Part of a small language model's weights.
Size: width 768, MLP 3072 GELU.
Architecture: untied embeddings, attention and MLP in parallel.
Training: 794M tokens, 6306 steps.
MLP neurons of a small language model. Each row is named by its layer, matrix (down: output weights) and neuron, and shows model dimensions 96-191. Each number is 128 + 24 x the weight over its row's rms, rounded and kept within 0 to 255. Numbers have three digits each.
A block is one neuron, or neurons of one layer that tend to fire together. After each block is what it responds to, as a language model described it from the Wikipedia text at the highest values.

L4.down1170:107137078122115132168118105159110119151109157139166134121106108122167116116133115125098128142111115115110138148108109117151135112158158159157118102168158108147098111108132120138121132132133122133170139150140160121117113111144132126141114094087142146141110140112154145157110113096105082124
L4.down1707:099043096157085175122142109119171139153156098104113127137113127134152130143102117100109178128100088143179124114138152104113187123129104170171100125123101117119146077140131113134113110141110114088137095133097110131151135166140128122185148161157094128133160133119113130105108168139083111134
L4.down2758:098128158164129141159133117089180165081148124130161102143147151119112099129087158118124160110124099143095128106092170168158138116087119124125134122179133124115127106145131150108124140087151144139165084147126132133088115125121155139134085097114093160128150109155139173107129153159171124080
L4.down3011:126100115128093102114127090117158137112145118149150126117144133124129131151120187155146096095178155160138098102113149116129091128107131109125143140120151133118155125146141142149174126159108176114174123143162151127117143105137120127145137123108104088159134102104083112107106136125159109100
Description: The first one-letter piece of a rare word or surname split into subwords, especially S/s, such as S·iskel, s·auropods, m·orgue.

L3.down109:122160068142115121112101135111112128137146107127187120142114076181113143154116153094174158118076156127102131125167144142147143133090159157142135159106120103109158102144121116149124092121125119133185092148150083145122140159151145145164115122158150107161134151116091122154127108109137099100
L3.down1028:108131105143085159175128134123128132115079109100145118086116111117158132147121083156114115135129135105088152143140116115134135122136109081133080117098174099129133100132130137136150158176124122136153134121077132125175116143155098100159096141179152158152115138137162135140144110097100140129
L3.down1164:119119114114117088120104149121115122153141125129162130122150127087165111111138147103117102112147117100143113143135132151144131144110116130105131133147152157092108103127139136104102136146094146149101088115143105158137148087118128153134110102154121122111176123130143104136112126152109151091
L3.down1402:135087114125119125125159126121130122048118146122145137115123155137116097112097094162148118104136123138100142068127150099082145099124138119109127116128144093162176136151137112109111103129108144107135101100097128136107110079132161154097116172094109152122133164075112130105121123144143127115
L3.down1670:123181154102128109109097144139138074124115141126069138122081109136140145125109116157114125093141138106105121133144149109103106121150129121134134142152156151151134104138139147151091153126148080108130135083144095094105152116080138101131122138133139148160088117125150148095104182105108122134
L3.down1806:148167135145105119169104174123088116156110185152123091099145146151167112115122138113151120118103145119137126118108103169066103117089153163125125139142139092129111101143104148137135125110111158124118141133092149153142125089134150111122094147136136127130158159089135169133135081154104121139
L3.down2350:147150146125131101126171155074157087107149116101098140147151125141131078096158094123112135151149093132114122145111112107144095132097122127076114117098134142100130108159133114155099138152123153152106101133125129121101114149104065128141085150162163129111121085158107133140118099125156138124
L3.down2369:147091137139117128078144151143156122088124155138156180147109126150099157120110110147162099139099125169149126114135152170118163105114118143113126110124107106130186113119144093125096133146121075129093137133168088145124133134148120121166130128106090144085159134132156091128115111135088116153
Description: End-of-block tokens such as a final period plus blank line, table-row pipes, or list-line breaks, usually right before a == heading or new paragraph.

L3.down1026:130128138118108118090119150073111106117123153109110140143123142161091103143175154120102155124109089162125104084160147164133163095152167142149118094144135125148158123162111149170119122096085175166133120112120166145122142095135160159115147116152071121110090125099125155088115119152115102173
L3.down1727:084083144132092139121086121111138118130125139124139101134143170110199141132129127141162159136134144114179137125123121164111132141111090144121128141100098134162128152152162121101076119144145111114156169159133122111132116102153128135115124145120135128147094108154122130133110106151182147134
L3.down1766:126104065121118117110100124148128150112115114120126133148151161148124129128127142153146128148146112154143156131122126119147097134132108124137100165138107132174119098113116133108167105137115133121123109099142123081166111088134110110126129099090156129085154156163083090136126148126128161140
L3.down1948:123174135161136111112117125104142142120147171118175142113118143128092137144125134145139092096109080121107163105095107160138119117186148117128128156153142126113124136145103148103106158130111119143163145138152095134119148093130122112113086104153094154100120139117116078176135154165124149116
L3.down2144:154144110165089121127094138148165158141134151121101126141152124138135142140106121148067132129123126132131131080158124142151119149124174109094130131126131107149127089118110179139133086152143135157103156095122205110131075119138142171155116101115099142106137097113147144125141126149126111122
L3.down2149:126115116125146098133085111100117078121137146128096105107140097088137147078079157086102181136131119167135126120079129122146171125124139138100120112126123112108103119136126134116129120135117097157143099097154174068120138136144119113082161137100132157159104167123192156151115207139135124181
L3.down2346:074176103144107104143112154132170092121183116132115090112079157095096105157103158098127119180140154100144117149132148088094075103122158144129111145080141155183123099171136107119132127108100155159165119114127118145086134059138127133135120108123097113125119124101145154151085146115120139115
L3.down2964:159111111144131144144145165180107125127135116157074100113115149095168160139095203107145140128120122184138086105163145149172170092126176157109145087108129104143111123130131178091154135151135093144146129130082163132145104141182135099154107112107102121108110112134143114127098169163142114120
Description: Fires on the piece right after a word or number has begun, most strongly the digits after a thousands comma (3,277; 4,374; $40,469), also word-initial S/s pieces (Second Sailor, sinking, socket).

L3.down230:113164127158093133082098149158134083138131145122111118106146144113120102119133160154110122137144124088116120137147122161131141134106151135170123123189137141089157146151149140139133116145084082177169127126116139121114152165112091117130119135115153129072154129125101132149152140166147121140
L3.down302:134170125141197116138100132119131109146113119149125127131147133118142145129152122161120085109173100083116154174122162111121163127167179150116110096177144144135159122108146128124121147116109122151106139111149107148172124118117157124144172145150130134120109075113130115106099110171153108133
L3.down345:114181145140137124143149156136096132149113089096142119112098119127119123132100106122093111134145115136108135147148102110146113130170142173151108152129113154106103131116183128126142171121124109054119114146085129158087144142138144137136127134101161145125133074091116215094087121128150103138
L3.down778:117128165102124147145147119180135161110154153078115150162155150075096110147086101129136158153084163127123129115120101128134151079144131150126146099087120127162141149134118151120089131103097111146124125138139116135130076129109083130115130140157142167096138144092114088134130102154109163146
L3.down787:078128107112138138109104139139136142116144095126153136132155125153151083111116134128094162136130105157151095105141143134134110125128112086061100127083116130123121092146105117152159132125114191118149142109132097120098136145117107143171115117134169147127084137174141106153099101092156120139
L3.down1025:132157127120121090168110117161151150164116133129123159124097107139143105141098160090129139127151152132163127126126146137128120068124119132141162122156147162125121152173130109154092120142130116099127075137150131110118097157109140086125170118127147145119164120116168104130063129173142141123
L3.down2912:092118164101144130150106169150090167119152140094082112128122150120131146148118147132115130131110069083092166144162118083156145078140115114161115094125128127136109134138116143097161126139125109178114133124093151103122131110059129120137131120122130155148119127128103103135135192153101113152
L3.down2946:097137121150121125069184103162127118125139124149186101128160131140147097163138100121111094136132130134150087114155166179135178098132097133102130151115112132117140130129156146182149099138120144077122094108141153127085102077127113154150110115129145143115109086089136132190140166120133117124
Description: Tokens naming the United States, such as American, States after United, and .S in U.S., with weaker hits on mid-word pieces like subd-iv-isions and inter-ven-e.

L5.down1468:132104046157116128104126116132123148067126112121119108130116127151154125145120117101109093142115102135101147157127111125167169133118152159126159133128123169132105111132117173086110170121138139168123142116122056133081070138132144155129171154107141154159140126123100135088099115135153154125
L5.down1742:096149148163145137144086146130142154113107127132180132104152120112097067097170120128152119113128152090109121123109119142105157156109115104123147129142098130126146145097135157142041153175135116111146120160103149130093106149133103097112069136124154129121146122091115142149104128182105151134
Description: Fires on a capital S (sometimes R) that begins a proper name or word, mostly first names and place names, e.g. Sense, Sint, Sasha, Sérgio.

L3.down144:111120140145107125136153138155135115122101113107139118123140128176157109117153149121145121141134121154177152132115090117148131101132142138118091126132161140111166122111152149130119121138108110119160142173101137167120129137137121107159106154119138121134143120140122127131161128159142101098
L3.down783:123166144127114133136150142148119111119076126099140114127107132172153088128125136111112106142124100139156125130132100126151116088149136134132093136119170133132127148113127125117117153171120102129111127142125125141133136157136093116155097136103120122139106131129144109150139120133118114074
L3.down1254:125140137148097121146166150158115123112122119108174127133135127156147087136110128099131127153124109137162144147143114123144142097148144124124102125128150152105155117131134106110111105134112105107168150154110129169123123122119118125159099140094111127127127118132153125135134116117114111092
L3.down1576:148106134151111138140157132087130119144081131093125129118114091153126083142160163107109125147120123133140104150080118123114113129147114127125100118112138099114142125171128116129134123134147159130121131116084158157148103084084128124117125102058110148157135148125090107135128134124083130103
L3.down2099:116155110107092126149139122121112113121143101116169095158153103133157096118148127144133143152147108141168155154143105129126104151161138137140113128144149168108118151123126096123113133147111096152151160138130102172141146150156125077145101118134096131114163109099160118106149115153122141115
L3.down2700:114122153118094164141155138139140130124093130106133109141135120140134129103133127132163099133130117127175139154126067150145101126139127141118130115130186160102117155092146118127149132129131099142139121133095127170127129162153107126156105132153138121085141119130136123109154111137143120087
L3.down2815:115148132161088086101128136104145111106144093089175133103164131108147122122162120132171055131135137136138103098163062116154088121153183111112090149120134144093150142129097137125168086129108121155129100127119102125074122170128099156104107105110127130111094140166156125117134143147198098109
L3.down2998:120108154129106159138170131164133126117088125115120112121117135160135118114145131116158108150137137128170149144124076128139109119135109150123110112140172151123142143090154133124147142145126111131146157167096143168131124154142116119171105153136139122112126123128145129124156120136133117098
Description: Tokens closing a paragraph, infobox field, or table row, e.g. a period before a section heading, a line-final place name, or a trailing |.

L5.down1816:140154111158105126142151160134137176124102153101162125113124077126133148116137126162164122145148135152163087145161120148086059087118172150134142146134137124168113114118138096134166123130127142120102096099145102112117098152150109147152147161148160099112088107146142111127181128130154111081
L5.down3006:151119122117137136136141153149135060093119111142113128099166135088121111101135128127125113150170168108151131092182082133132113109141108139119105126111153127114121165127155126132187150128148115141098117122138142165122130111144123139206081151089134151093119123137128140134144163153108168154
Description: Line breaks, sentence-final periods and table pipes ending an item, paragraph or row, e.g. before a new infobox field, heading or table row.

L5.down523:155148131160139129118142138149133125086075133126111143141131132085141141159096169137121129109109125096142098131183127155103121061142100105146129109168152167087111098122128116087156121148159110144131130129110141144094096120157090106147108109126139096121125087124062113107113116111171182152
L5.down954:142136132107099113153133093136128124121102168104105162100114140127137095136116079118187102110135140119158137074170119140128164148119102153135153138118104143098151117109129125125096116127103156148100160069159127175160150154118142147127162128117138131176146132139083121163129103050158105128
Description: Function words and nouns in crime, arrest and accusation passages (accused Gomez of, arrested in, police interrogation), plus U.S. institution names and table digits.

L4.down1125:134119125141141160163144136103144114097103123122131131132174123134136109125155115120164104126147169115163115115157099147135103118119132140121132150148162131125127148129138121134130130155144107130140094131117128143155144124156120138188105110143106110106125123118149115144158117121094129109
L4.down2421:139121128138098153126150153129155103114113118109145123123147147144121137115098080128143118148160147109146116131143086135134092104122122126133110124097143138139120113106145137163156109145142134169136155107109126150160093135128117132150099152136132150144118101135134125135146111145132157118
L4.down2572:105145095091118112170156125113081110066150156145146174148099110125134151151136117143143124162167139138146129112130122080130123155095109160141137125136150142184115131121087083143143128164143138146141092078151120104135111113128061054128102148162090115134078104107099167128079108108143080110
L4.down2607:135113139136119153128147130157106115113116098134135138128128144157147116106135133129142139149135150139155138118137131129123124130128138165137113137140149131118142130111153153151128104138132136130155160149120150133125127129130152106152126152100148141132155124144149122112142131126111140129
Description: Fires on tokens that close a unit of text: sentence-final periods before a paragraph break, line breaks ending infobox or cast-list lines, and pipes ending or starting table rows.

L4.down282:127132132162091145126160135107086099107132125101136093121163120178121135173111095114158108107106107155152123121108148137154090168096147093139117108138162113148138174163082126109114140142135126189153123139141121125133125151144078136128138154135132130149102169130120128147136159127110089107
L4.down1120:149139096123116095143141136172149109130145100115142151109121101137124104100099132158100118160121107120109125122176131150181118122083199124123118114143131166096147116141097105159111121133096134096128145139147133169103130136112078154155136099143135146131106126120127127131136101118127090075
L4.down1456:161149148124102134127121128116167153109130141144111141110135132111123109132115138146119122151124144124130139119108101118141136100159079114158108068119136093111147161130181134138154108153132115091139141152129125144125127122140126096109135129121115105142136158119162122099103111132119134114
L4.down2024:092155169161112122125133116112168157127095092116131132127148104173094148135165115145150103161154139161093153107128124125123127131096078110136099106120146166103116126103093109071134124154122149100108100106157134144152122121141144137140140138143134139105107103135133101104147122105127124099
Description: Tokens ending a line or paragraph, such as final periods, closing parentheses or quotes, and table-row pipes, right before a newline and a new list item, heading or paragraph.